Weights of a small transformer language model.
Architecture: RMSNorm before and after each block, tied embeddings, capped logits.
Training: 382M tokens, 5831 steps.
MLP neurons of a small language model. Each row is named by its layer, matrix (up: input weights) and neuron, and shows model dimensions 0-159. Each number is 500 + 25 x the weight over its row's rms, rounded and kept within 0 to 999. Numbers have three digits each.
A block is one neuron, or neurons of one layer that tend to fire together. After each block is what it responds to, as a language model described it from the Wikipedia text at the highest values.

L3.up58:473505496492500458539505511532479468520514496427485468475529449466501511471526516503540500540443521491509495517504466460493480473492486504511470516502492483458509482467530511520477481524503471549513501465543454446528556503472511493527474532527472514500488529462511505523527532496476495516497502514485504547509483501486471496488536536504538472504521471520483477464545492481471503489478489512518517495516500519513516518501515500426536562469552547527483461523489526436507477507486469
L3.up777:511453463547468557487502501480510527473479486465508507523499502499473491489473486511500533475485500480452487505508494449483478515525454493523503505492501507520544573519473522524437470484473475505533487519537464551519489536551507444499508486511498467519502536458481522455494499532481463494540540497523502498487492489548462494519480492493522500484499489482522465520524518488551512522480483521497491513525499518470510480523478531492498500518470517490500480496511508505494551517486470
L3.up923:513492473466479434503488513480489488464480478528526515486492529503495457475504479476478516546426532518458508478514474518448488488478513515543548483541472481505509510495508482543489486516412515514499508509483539477518473556507490480560458513486518510504491535482481509497487509482487544506539567490523488467484494506519500507495518532456464482508467496519503464476472498502525516497517472490517534515508467511503517519486519520512422465525515477469529482552520458494521542516519504
L3.up1344:499484512533464474491508514551477505467498464526534531490507521482469475495465515476488524494499469514493544481552497528472519551519514476483476483528524508526490468482500513474459512552489510497490510562482456525452494510492439502452505492446553490504486559550506539502536512518495540524481503521535491501514503544506509506478487524525504488524506472519520518500539478514508511471542501529477439519501483524521488483549462468505524499488446517486518506505485456505523503529528518
L3.up1355:494494474481540516515486469477488520528458473499492499484468534457465503432453486510527538525466527461486512530504496543455510540530466521513480498565543504480510503496505485515484492534483516481483490510488545510492521487485498508518535460525527536485495502499539523493485534502514462514514535521504509479509467513523502526497472520481465513529526460496526489466483519525515473528499496515496519537466494548491521479510477467531479496503541493471485480506499516473520496491481531
L3.up1446:451474481537513502493528485513547519529467478467564543473515504481429494486486515506492513476502467564537535474492514538479517524477522507510482499522480503509557477482526517485455470519498494491513479545565514504488521471525503468495535483509538558526524531540487518487497476549515513511534507496509507472522467513513511540508493488477502457540535453503552482485478476503471474531510533533518486496458499485485499489486526520488478485528520484454501467488525504471488517490513516
L3.up1541:545511471516516527485510453514487513546415466456526484474530477496479496506523533511486508507527496486538490471493462492454499506532482495490508506545465544492491506518535499502501507500506458481508521520494500490531523511489459473473470529497521537530491511500516501468494480510559492528451530505480524495517460534519483505490475445482525494511520505500457480513511503507487460459494544454518504523509479487433509471496509463564522511524521522502477525496532454485505503498500519
L3.up1589:519530487485506526521484509517494514459481468557488516456494520523464499532491491502536509487502491527527499486465452467479527455512481547505495524465513476494541501500483487480531452453473543487495522489471525505523547545443499503469476520520492487488471456473529533490495505507502507479517510517559470510520489523495485501487468467497500489493490459475490486495478499522523478506511493521490502528506513478501510551454554529515439515536505498511461505546511521521484494511488519
Short capitalized tokens, often abbreviations, opening a table cell or list item in sports and broadcast data, e.g. BBC, TV, NBC, AT.

L12.up20:458553526502522493522488507495510505476460523485489522520487461503473482515527541479549479565483510525496494499505447531551484529492515532493528489502510517494511505513509503504445480484501526464476479472500496508478504532498504502545488540517504463478515504495513482483477496462455482462558464495523477504517489526487511498490509451492491505515491488516460551473484503472515477486440475510509465465512545477516477527519501491470464505515537478519482498499515478482518523493529518
L12.up496:493527546505502537516504483462498505508503550451519478529530561462480496492518508499464513539501483538558459446489479478517499530487467530496476518519462468513487491496460486491489506464482460517488452484475504556484518513507496530523450499508478515502514506506472519507522553476481475456520441536572496505543500488490489476499512478453475492496514481520503497492546552477466457527526467504486500482490491497480465503536540503531480513482502506523474517492534494530512460506540469
Final word pieces completing a person's name in lists, tables and credits, often with a following comma or pipe, such as Zimonj-ić, Valer-ius, Avner-, and Majk-ić.

L12.up265:512495510457473512516482526498525509472499493503536515451506493526514486492493482495505484465461500515500516502518502515508489490498456523457498484523524475480464509478468561494535494485537504474463465508549487461493502508495505535510491475464490498515556522466487479469484483477484474541487514521511473551494500567479491455492491537541529489512531482511534456495521510509473536520494453475506503472488494547522488458510520464461479495510480519502496521502504495486482487493524484
L12.up274:479468516538462530481502545457520510445525493503562523457530526484561558493493432507502503533499497513486553482463505517494494544511495504519511509492531512525471459521484491520458516505482500474509502533464543453518485487510501467479522484560521487471490555479490502499520519508526522492480484519502489476523519475514530498521509489468517487494482532494477467522509512486483471495504496456504522445481491505465491520500524488502527522520482532483511486510532467518484522465523496
Last word of a factual sentence fused with its closing period, often a year after "in" or "and", e.g. "in 1986.", "1997.", "absence.".

L14.up31:510543508497533509482497489522538462426471480502517473469450507498508538500504515440498495453498477449528532500473502524498452490534504489508475533478533495504461510492478517494499515450491501499469521497492523529496529509498479536498436453515476461448563547473495481500537533480503520481514523516505489532486502464475539538514494483495523507487464527514498511527469480495528483480486458497511551494435490507527475515478525482474477515521511557492462478490511428515526531504525489
L14.up656:496517491472530501517492490495480495472466525481472491508505495454478487473489531454508475540464456503497466476488493487488479455514488467517471496492533521449505491498518477500515512445497503474458520506462469505497517557458488495477471521494478509444500480499507470453512551524535525468531526547516479502559461461497489526479472536505485544527488542492467501505535534526467542491497520471482525489480490487518498517467509456517502497518523487545488523512502489498494475489519477
L14.up676:473505519506476508455507555486540495499496545468526484500494519497524524486521538510532506483531468483539451494493445523559539540498523510491528484464524532485472511491531496481517520506514449518529500513489456513550497510522489537470492465470507499482524441514506529535519529465498459512492520540488469493514511458488499468488497479498480510481495515502484464483472526472476485505516462478495492500485529468469505470540514505482498497499564551520511509490500497463495517507478527
L14.up948:498517447499502515508424527492505593501523520455509503500509533509525511486514532498493439496514492530488504524517470491516487494545488570524509500494500505500512468462507472484552515454482538506522437494514510541518517517491530518524463506500478461454532476472522486508479497478498485456523532529506448501475487516463496536487510493473491482482514488508538502500517496468496520540510480473473498523560504501493479491499508510466511496477545527477491486497517488481473467481541525
Final subword piece that completes a multi-token proper name, usually a surname or place name in tables and lists, e.g. O'M-ara, Gaj-da, Magdal-ena.

L3.up8:522474504488538465501505515482474528528521469492486441483503514524490490534493505469493571508511476493478488460507477449480468540527534498499476507464478492490470502534492503529537515450488469515475523457495519527522477506479501476449471555468508484535471506446561523475460501489506500514485481485485454512491527504496508498493535488491477544486489481533474492489506493505510502503492514496491485519540507467506495519512502495469492530489468518527524488486471517563448476514535509
L3.up79:531485482484551538502506498464541545527500536528506485491501527499486533500486515521510541525548514498517540483495460512500523493496470473506549560532538497518512518463488504529478510477504482485532489522463487533504523489515542489529560467494448508521500498448487465492509457494559507521536545524475492489478487507510499470458531500491530518551491520503516498518548504498548493474490425504479502415487488522519502506467501490510496494516514462490527464456471507505475469484474512
L3.up469:485518465485493450499494498484489577532499527482518495519443505450471509490453470505517471519524514487502498488534489462504519508457465470506507571510507448486536485501458446520530437507475484522519501501488447540506506498531506503505526478473516510556565486512503481514499522506500487493496491499511489491551509510486506532523493507498465449494488469501481464496492520474501506453486503524496434510506509516474485492503551503477563492439516496514529509544548523497515479489496469
L3.up544:480476528475471532467525519483533482500562548519487518470511469516506550489481492503475493476502513504458511470505483445499494508501519547527486572503498500510512458485520500480489486538494531513484469512504467471524490500521517502555578476564481558498536508485497547464514501555515532486488536528495490520479517485489517538496489478534465471523528487471492533493513482505482493505512512516483524499451509502482469491521461538516469475513483531485560475505526482516519465503511477
L3.up752:489480487491510496519503529471487504533432486533509479516451536465495513495510499464509510508483501504459498520501480496501510479486533505508498508476497510549537493519493493483512499505545513528493495485556487474532484545528452511456478498486507537505507512479560513454503487474500522492446485498501507518501513505541459505514489538503495509492525539474506524522530507518501475505480474508475518478518509511493555534469495524470514480552546529516495479504507534524522454513511454
L3.up977:485525488536554486489499504494494495489482506525528509550494489486457558538457494538462508515498511498519476471536501500557428520516482556450506515529502485526477518483454478528534466501520516481513480496525502514492496487500470501514447535511494419528483462478510489473515461514498504519518532510455502515489502519490523544483475499520476488473511482507508529499511543538513480502515478507511472461509490478521508488532496517515498504487489505442520488514496520479480501510471501
L3.up1289:520505527477511490486506542525459515500501506492479512527532531471504521505441483488503501480500475513481499537503492493488469518510540465508532446529489511459526533521494487514523510551527496502577452449491502523496483492545532464501500488538480493482504512512460510473423496521479513482487509505477494490487530502499499511487541542510516451475509484527511471448529480538515472510521484521494504540495512511507498464506492533494508523506493496477490487529489494482478463517477494
L3.up1495:506533472483538497533489488444515537528486486497469511479474497500510519532510518491491487487518487529458508513520497444512540507493445523487510499472474480528503566519522483500519508511483500505490501521470556456510464512524544503539504545567521520518523474525513521453503486503521536517460552519468479489498501512480537503516486468532507547554481536511511470498467483504472520520506508525535502511461501518522487486523508528488530479515461477457504507492504472534481533483503517
Byte-fragment tokens of Chinese, Japanese or Korean characters in parenthetical native-script names and titles, e.g. Suzuki (鈴木…), 株式会社; weaker on scattered English word endings.

L14.up285:463483486541476533501525496487499562454470503491565494503466500467507525522525491489481517470497495522510492508502535514526516516489496531496460543528507469438500496537531453460494504508504506501515498463473506472483490524455468472508506508481506559475483522487523559483534531495522534523525488490523506507517482481509449498513511492461516503496477464523506491471473515486494535494508456500496514495514514492493513501483497484481511498528551446515490498488525505500541522532499486
L14.up486:485482497521489533480501515514498558503521509476516492459486528497482488494502527513537528448463532543525528499515486434528519504515524452484503507475492557535522538535457520452478504490505526515497493469526492526478508515480553466533495452501505481476498452427459552535512506505516493507479525477514495491469475461483484476532482462461504504503537480482506515491492468516534496552501492484489507442501492504499500482464502463461506500534492486434498496461517518498493510532474476
L14.up1045:487487488502483511467489529499518506497516505490466491481494551471488502502501466478492555476453497513528488523505487479508499477532503519511498486509479510523511530527497488498440545488545469523490517515512483491507563516530518529502518539527551500509533526499474517500474539561511510483481496488491520510517509497512527499511509515485467518491550458456475541493451493531457562473475513531518481482472465499556500491495479503470520473572448509500471479445481479524488514505470527
L14.up1134:502541477495452514511507469504509496539512476524539492483469459476502486499530511432526534520490474474480503478548544488527480490486498490461478505523479488496495466503549508491498535495476501506473489507517532513486491539472461469514482456492510478491534457465496481491499533498494497520498517489477478526505468508478472469496495455481463436484453500523479540499487516470525469484458455511487500486489506509491521493483497542519546502485515503473498515536506502529463501525510539
Non-initial pieces of multi-token names and dates, mostly CJK or Arabic characters in parenthetical native spellings (秦…, 鈴木 …一), plus month/year in table dates and final words like Records, Institute, Prize.

L12.up284:505536458500493513471509474508507511491482509527490480503470552461467496505561515495508497495500519476483471500547545508533527523499509525494501510496470501550513477494465489496513494483509470482530523500482478490464509526486424471513495526496508517477493529517565492492534516465449523487478507500572547466489485499515483538511498492519473460469496532458506512520471468487535522470533457517442499476503465477453485521482503486461475508499559472541517521501482483507522508466516498
L12.up357:472502462557490504485510535516459470474454519508498473523520515436490540531497491485486487547523489472532451477538454504519486511530472560496506497541528514506496486481503417496501523480518513493541499466516486492490510513487501518510467510539505495494488510482526540499528519491473525474527496535530493533527523483508491492509492519496468514486458495510543564519476481475526481523503463512511466507523463498521479483498487464492495517491492496502502471454522542549501525496453506
Personal name pieces, usually given or middle names, inside comma-separated lists, table cells and rosters, such as Francesco, Kelly, Ole L.

L3.up150:504511534478492476457525506549475532490514516493515517486500524518470472478457515515504503513498456497536522479480468524539484515509491488514467472492494490535480535501499497489468475446511518528528476451492500503495521513491487499494473500578520459526477531532470455508506508505513516490503469482520484476553522484525473521471485457482510539490522508482513504511483485564529465499483530471526478483521499518487468463498503482508541495506518496505475535512522523504519486438482461
L3.up337:470484487535489510494474470521494495453464501476488502511474510503462507478505503449505486477472508511507517477503511512550519518531483530513504468498504434511489547467489553490477508487476510494513477471514492494535475504511533504536501475490484443468540482468415538536503498498483475496453518551493515492451457512519492455481490464488541455488497471450495495521544504472506480575502437489508459488428488497475498519517550495513459479430519514513457524487494503529566495471471477
L3.up686:547498507477469461509522492499497490535557531477473538492481534480520482513465484449511478502510526483475507446487482534580507489496514514509464494471521477487496505508484534496479517449507527463482528490508517533483507487493483517557534482519533445512598545491472471516573519494531528546495509476481486495464515468523448510508518521540501504466517493506518517528511493490517478492478472504497502505489503493484495489505497454500538476495492514505484486491500492474500462470479521
L3.up723:448516519553503484515543472505511518496519479479473492505464508478475464450517483455475483491472502517505529489451525457507514552460487526500505528488510489504498491518511525502515500491518490477503501509433511542540509520499554492504527468525510523480496519489477499449552515533523485510460493487490465474575514449550536503518509474509506473499473514502497517546468496530506491499456494453493525496503531553487488487530491456509504469521549483497503487512512502445477466492520436
L3.up969:513522464552490524498472498470534532481482522490469507489479492477502485484502491449533512524464487506493458495542500506500465493512526527475504516524576446492450494500499509447469491513465500522517496500496483512525518501475554470486510483546501479487529471523471527498495529503490464470507492483507497477491486450517501488512491448548494458501527479469499478497489512547510529517547483501488532511516491441435507496479488470532485488519527503464514502513538494482509501491487516
L3.up1264:457482497526482494502506482480463479518472497487459494458465503471455494449522501475489521504497528489519454523501502465490509538548511526511467520487501514511514520508455527543494513510508511487506483523555469500510459507483501503520470532515505492502540545500518500548510504474497523516527513510502510492515505508502505538517512486475518475512486499494515502533474535473488468509484492479481477485461493502465513532529492528506488520467513498508494480471489510457496497504512510
L3.up1525:505485484483475532493530463520501511464515504475466514499490509552508506506487487491502508542494508514545481474544538478511481504467499522513492537518546524489461499516507522531476475515488519534530519464473494478488506513530487460470499455515511494493509465482495521520499473474480466502460483523515491507529487503477507499519466484538497449495516515464501526494508506496517499535484468525508446475516504515434505490524531500553495495480484523493542501473526513466471463500469472
L3.up1570:486547471506550476486472520492502495490522466499527478503508521519502466501503512488534517474507502493492449466469478526508514529533488511498516480499506559523522518498511463517513475479491501507510504484491486517519475515527505483442487476481498521493487523491506481520508535556495516506534478474542480517485495464485498500511502508455538463536498465502514454489517497494500501507466475514550466448484464507478536517501495515492525521510534536545478481491479484500507528518480454
First token of a person's name (sometimes a place name) at the start of a table cell, list item or after a title, e.g. Rudy, Manuel, Rafael.

L14.up86:497521478530484511524494501513498564523510508509519543554501475497462496487543490535499515514497553501521539489482498522481467505455483492536518521505528487503464534519492490458493534533510505543525483504497502503479487479543525507511496497495517502534499520458536506517542466535536531502489504489500502490492557498526509517473496548509535482542495473456527478482527513480500463512468455474532446463461476494516525478509486487553482505485473507487483468495492506507474510478506504
L14.up672:503487474490474519515494534465467528532503487511537494481533524492508493517488483507531487492476495508459527523469507511494548486511488489484510496465529488496486492526472529502518476540559488504553477480515498479498520494536526516474463488475476505533517512470528470511503454485506440543511559479478496570452510519537457489490489552548485537493555474507505464470500507509485492495466511465529555458442520479523501491494512453509471483497483487508480519545493529504497472477446531
L14.up724:488511517489468506560534515499521542503447485504519519493519519475492548464480464488504519501468544504489505472501539497466496508539474481455525503491458485483529508526538490462484575503532476536516471480527504507510509472514532555459486488465491530476492505450501447498501480501473512486486511518502512494495518539502449478509491493505522508457518465507509466491550484502524530522503490459550535495497458475517530478475511481491481515470450510531482511532552491484459498541517481
L14.up1253:503485470486510516503516518524476496540474491508515501527511510496501464528499499495516493531442481525526523525486501473505535514533485538478492531481486457488471487476528514519535462526501535494529462508491505510491517491506489495482480495494500482530565527512491442505487524502511442512506532485549497530500467487464483515487549537525470542506490485527527524501546463556482494501494476481503532501486509455543491546503540471516495494474550453482464542491486468503499510534483505
The full stop closing a declarative sentence, alone or merged with the final word piece (history., City., ).), especially at paragraph ends.

L14.up943:497499496503516513467508506485546493494512528508539495469524500508509508474479506486489461473490534483480506529529494493511517525514496494519525473491498494476510493429510471499467492549498521504465450477519495498552509477515489531508528484488491492450492495488545518537497483474476540501481482477494532477532500508507495484482448563456481426471541540459449497480463487514494497492503515461511507499494545492502483532521508532483477484561515461502532454559504455456509446487533520
L14.up1282:539493527539469514495528476465501527535520493476503485562507470489458509513480511540511501519521461521505475496497505529459528479494484462431540518522489481497493489484491530519504500463511497471510536480489505495539485477466456462509475482473530505477496519483532524483480492540513509528533530529498494496532493484526488476466526540502477487524517473508503507510469462493510508520486467480445497504509437474495461546519535486470523495474520483484507498539505482491463460511502478
L14.up1336:557439502504495523499483479500488478507495512511528495496501507491503496501504508460488521487444522465543493516480488518500491551503520508473510487517460495552463539439462519485479542491486521498450474503448549480532510490506533527502510493535512520486503451491479468480562518512482468521518462519474517550528514519518489500456494494524505478542492511501453490496471486503503542564571493493476492490497525454499504486515539481511502524521494536448514476528490485497513458507508509
L14.up1393:516508487530471494434489479485499507478521501477528527510512455480518467467511495512483501506550516521507518525500514493502501478464468534482500488494465507493500474465515514516475504444473526491485501471527471474533541486511520527506507469465464523484511492461510530530459508458478486562465498503500501521521487471520497513495441527535480533502556490470458466509486541526480476520493500487536449517469476508458469503487496472536501499490480497488506506483478463465494512482509506
First word of capitalized proper names, mostly city names starting a team, school or event name, often in table cells, such as Washington, Portland, Boston.

L12.up615:510487594515475502509505489537515539508493491530492516470521533521511508484500501490479456495495475452517525471508510500507502558465502529537513512463530487477449479485465506472463494488515515500498494528484530509449508485490465532457535491518523476504511496467501469513501505545480499497467517512524477498516536495538523511534502506470487501543513501503492533499486471489501484466495500495471510470481519467513515454521514529460502526489484521486482476523523500521505427515499505
L12.up1451:499532553485428518472543509485523503466505505533532469459479516508512501504511540500527504517522537496526459504473498503513478526520499479471462507497508551475452520536541481497530504515496539483517486512488534488513446483550545515486515473530518487548506510502512498506518523499487458494485535508482492494512511483498485499457482468490535499477479499498487517477499481486512493490512510525500485519545527451434567495519489471495510523490487531475512532507546511447509497514518506
Last word piece of a name or entry in lists, tables and parenthesized foreign spellings, just before a separator like |, ), comma or line break, e.g. Vezzali, Sim'm's, 鈴木 優.

L3.up133:499522476507566511514508535526510501442495495494492472466513486475508511506498470496490478479471527517487464511500497468493516538459492490544501512492452450454490479510494522465494476533502510473453479482508493484511497500521521482516459552516532468533518489473478483467522485489464449515509495507459467503477588532511520463524474473447509525507442478521490517497512531516466494461454492533507490476548531517539489477506499476480487488483536468481493511512464480502504490498503508
L3.up278:514489474455538507514532514428473482486517503511472503468488486483544483518492513504481530545464542527501491467500506463525509435498501536467481471483471495498480468523464559519467506526517468502523491523475515499496512555530497519509526548493527509509524543464522515495527474500496502517522488518531480520512521517505482468474512479479502511497473543470490523465452477498498483481474488504517482512508553490495522508501539505479482496493506473483496491505500514542449493494490518
L3.up506:540546520524504468486564493514458518497523476517484524497509441503483475526503465530534526493529516496502515512491496471468462475474470511465499463513487476477475511494507502476489538544468499470503474499468500460460538456489546551518485498488494509499547486507484564521515447497519475516493484562479505493524474482455454492489494487511546502517525510503481508524502478475499489535535520480513489494509501501516488469491540489457496531512477456461480479491522513473485508524541508
L3.up598:451496487485513503504484501485492500541548518469474481474512475495501528466472472513497491464466524516495496483472554463558517519459534545516480511438468494484483516455485469486525483460503493501497446483483519496468498512501510503546451534488475455530512496558496510479490513455504487527541483529481530456545547479481487472514518495509516459491454503537507498476529524502467517492511531498509465512491511473509515504473547500518498503505483471478562479505444465488482488510442499
L3.up601:506502563523498502536550488565485472530534520518466509437473504472482483486500516522499483493498485516487520475550522515489512471537529517496483512489475480529504487465494499473513519518489496451503484436504495511519531517535458528493481530506504530534498491487554530508507494480514504475467490475520486512529494470466464492471470479481475516475510487524495534473510494508465488541495510517526537467475536447494479489520493444481434481495473448521515446524516516542499489488486498
L3.up938:515512489484492521520453513482471459441488510471471478464473470493490488524477493524540509475512500516507468470472467511516471505513483473516504499519562429469500499509469470534511528507503477495462514460478490517511487514533538494490466518483455517486538491493482473532492554482524502486529488503485512457529512471526481469509514491483531506503509491493534502474534482467483497501540477517502503540522524514515526486487552463475478541522508449544544519510459524463464496498472524
L3.up1257:479501464485432484480484504496486488477511535474529501470499490455479514536501474524510457482523513503529496470528497485510499526458479473504437472511485514510490506515514493513502493460533468521505480496499523464495538493514437474537478471490493519532507527469504520508484499523528448514493506499462454519468550511493548470475558492490508520514474550484461493487493471511491493510510452537522502544543490469470514556484504478529469473483536532485483463517468462498496505496508510
L3.up1412:496529513512506503511497547487498529531498517491531581500514488489465538451535533530490491552520492525514484510517541512521493520528503523476527535522491487499523513510524508450486498512513499488494475483487506470500567511536513501516508515491491460512526552487491534509489458488483492525504514499516496484492482495481548472466497486480513481531502517462478474471456481526469510480462497530494478521459484505520500508466496519527520434519499495474468496494482510486516464502487485
A word-ending suffix split from its stem, usually plural -s or -es, fused with a following period, comma or semicolon. Examples: suburb|s., storey|s., Resourc|es., historian|s,.

L14.up75:484484489497506488511482517559515505481513475522488516491557518507510418479482496488533542526504553508484541497517466480516501509514522533526504497473477542492522488518521497461502514526529530485539483508442529540482509536481536489498517478503490528493476518501482516457483525446509468452479485511453536496491494498497489462512467516478466535503510487485521481479512526507518484485525503508554513540489489482458487498572501483514488480518495510494516458509548478508521513499492456
L14.up598:538467513490542468495472486489536474474506520517450512500529535482494455478531515457466477506513517494536512506435472476520412494510507490524497506446510534536496532504514495471526491529498512494474464493460471535529513496439510533533517506491517494478479472514539488519497521527430483461511481501521479455493526488532500490520468503469511510512482520472512480475532544494546472500475479501524491524485494492500554513489517486458510510508499479485501502483519490508546462517479488
L14.up1037:476522489486490511454483514510561489479480500496518458491507526514502472517489504507516505493505488531507481472469496489486501538478525507561493485460488481506474506505485529471477530503511461499487529507476529519514502489498458444501509530514522479471481492504451483507478461475493506531431449494516438509539486486522506500460530519477503487498511522550494466497519487483498459490503481448527521564526486484472542549563488479504510486544508510532525536528560471448514461481462496
L14.up1240:512444480545525473484439538494530504511534509515463523504503497520528477488490493498490520506570531502494518485469489536516469511538537471502504543436496519536502510506479492500505515506493496483488491511490485546528492516484501479549527502507516496456472495501527462518483523507485484499468491544488470441513553466508510517461466514474464532511534485463505496481534502472545447476466502511522476534481497475486538457491489462460474484515507502484545482521493526460499460484454505
Given names starting a person's full name, mostly in tables, cast and credit lists, and after "and", "with" or country codes, e.g. Javier, Nana, Carlos.

L3.up116:521504467502466502503498474513471473463486518498502479514475449531511541555478495500560459545483470490507497481504513522475499482479534503451503514496519476502467481448484453503488512525505497469512474499465491515485537503540500538492501519509470519508468496487532448507504513506505516499506557487539514496495491465519492515509482481488500505509516519500501521456519547501502506459529515481521508536474497512494525479496538489481550471489500462546448477474498488508533552487536517
L3.up235:479521509482483519482494486494524492497571519498484504516528521512523492478535536515496519506471474491469507484536493505511513501529503483489501498480519578523481456481502501476512466482474486454470441448484469486526514539526500540498483489502477482556465479524530544493494479487524518476525540499487487502524481502460486515509455507492506482504535471497545497479531518502482437467511511499470461472459486523506505526484494511512520526531492478514529469484502533522493520510468560
L3.up323:524500521499445476477496514510495526525532506494503487469523471518456471516542501491523498525499529506495506471501490496528518487541461465540481487477498524493509574505480466483487508484524536439513461465469478473491496506499496488487484515473519507493445564475517478496511489461499550472509466518467519483542506546521494506479536494504491489489491518518510524455470517497520479503505524481519501514535487440444456494546468530504463504492490483515481527543529527504500527475509508
L3.up448:475535512534478498501491468548516489525482531487483517515488498521505520497537506467504519492499518507505495500526466488462567525464495531485477513498521520479490534510488577496506518483529471484481515509507533527462517495463539491541463533529495490487549485497538478508513489520499479512527494548507518487457501492479511520532503473500505477495497492503513523497519473512456487509505537490470487470512512507541433485467440500502513556516530492483498529477533485532510501524505505
L3.up535:489505526509527484459497471500492514498499500562504519447511497542536511537509465509530515527525509517519484503498499539520467450481449485479514485485520511488498522530489498472511510524503491520513477473448511530485520506484503488501505509491500521472486514504441446517501520497526501477549518450479473530496539523477464458495524506506479491540496470469476477500508489491488518502504516516517477514514555444486440507469516511493523525473495508530493462518514454592521502525523500
L3.up640:486519480486507505498443456500479501494518466494468469499503471539503459555474526511517501480493511488526481483559490508519553526503492529485487486498563507514464458477448485516500546506493484490530483532513507541498517514477489501514517527499463550490492447523500500513487469542539461514513494503475522474483502491509479475503474493442496498474497518490499566495504513487505505498510515488539475498504482504486478499437515505492436588490508493493503484487516470479521500522515488
L3.up866:469504528459484485482498485518467544471492487485493511533486511525447449467537462482522506522496517474444461535510535518512462519488537523525539497440504546501481492527498553537519530481438546517512504481542498504478467447497501461488469496520509535467470493510499499499456490497508495492539495531501483476504513495503483488545480469509506484489509476523507450483487511496486475509482475501491499527441504486509469529468531556491511495481490515486550508531513513468500481523514493
L3.up918:472485474529520534459445500503534532479492483509540508502480516493506476512521534504478490489506456491515502512526442522513502478500519510488492506475495507500460493501494479523485499453516499507505474484522476513496494476450508500544501532487437488477517481488460503460430486486501501499522485493512481501507541504493488484511474514504531486488507443499543514484496529499517510492470492437527511503480499490500476535499453470475513434480515463548494471571528502527486514461494521
Final word-piece that completes a split proper noun or rare word, mostly vowel endings like -ia, -ine, -ina: Wallachia, Estonia, Hasina, Yakima.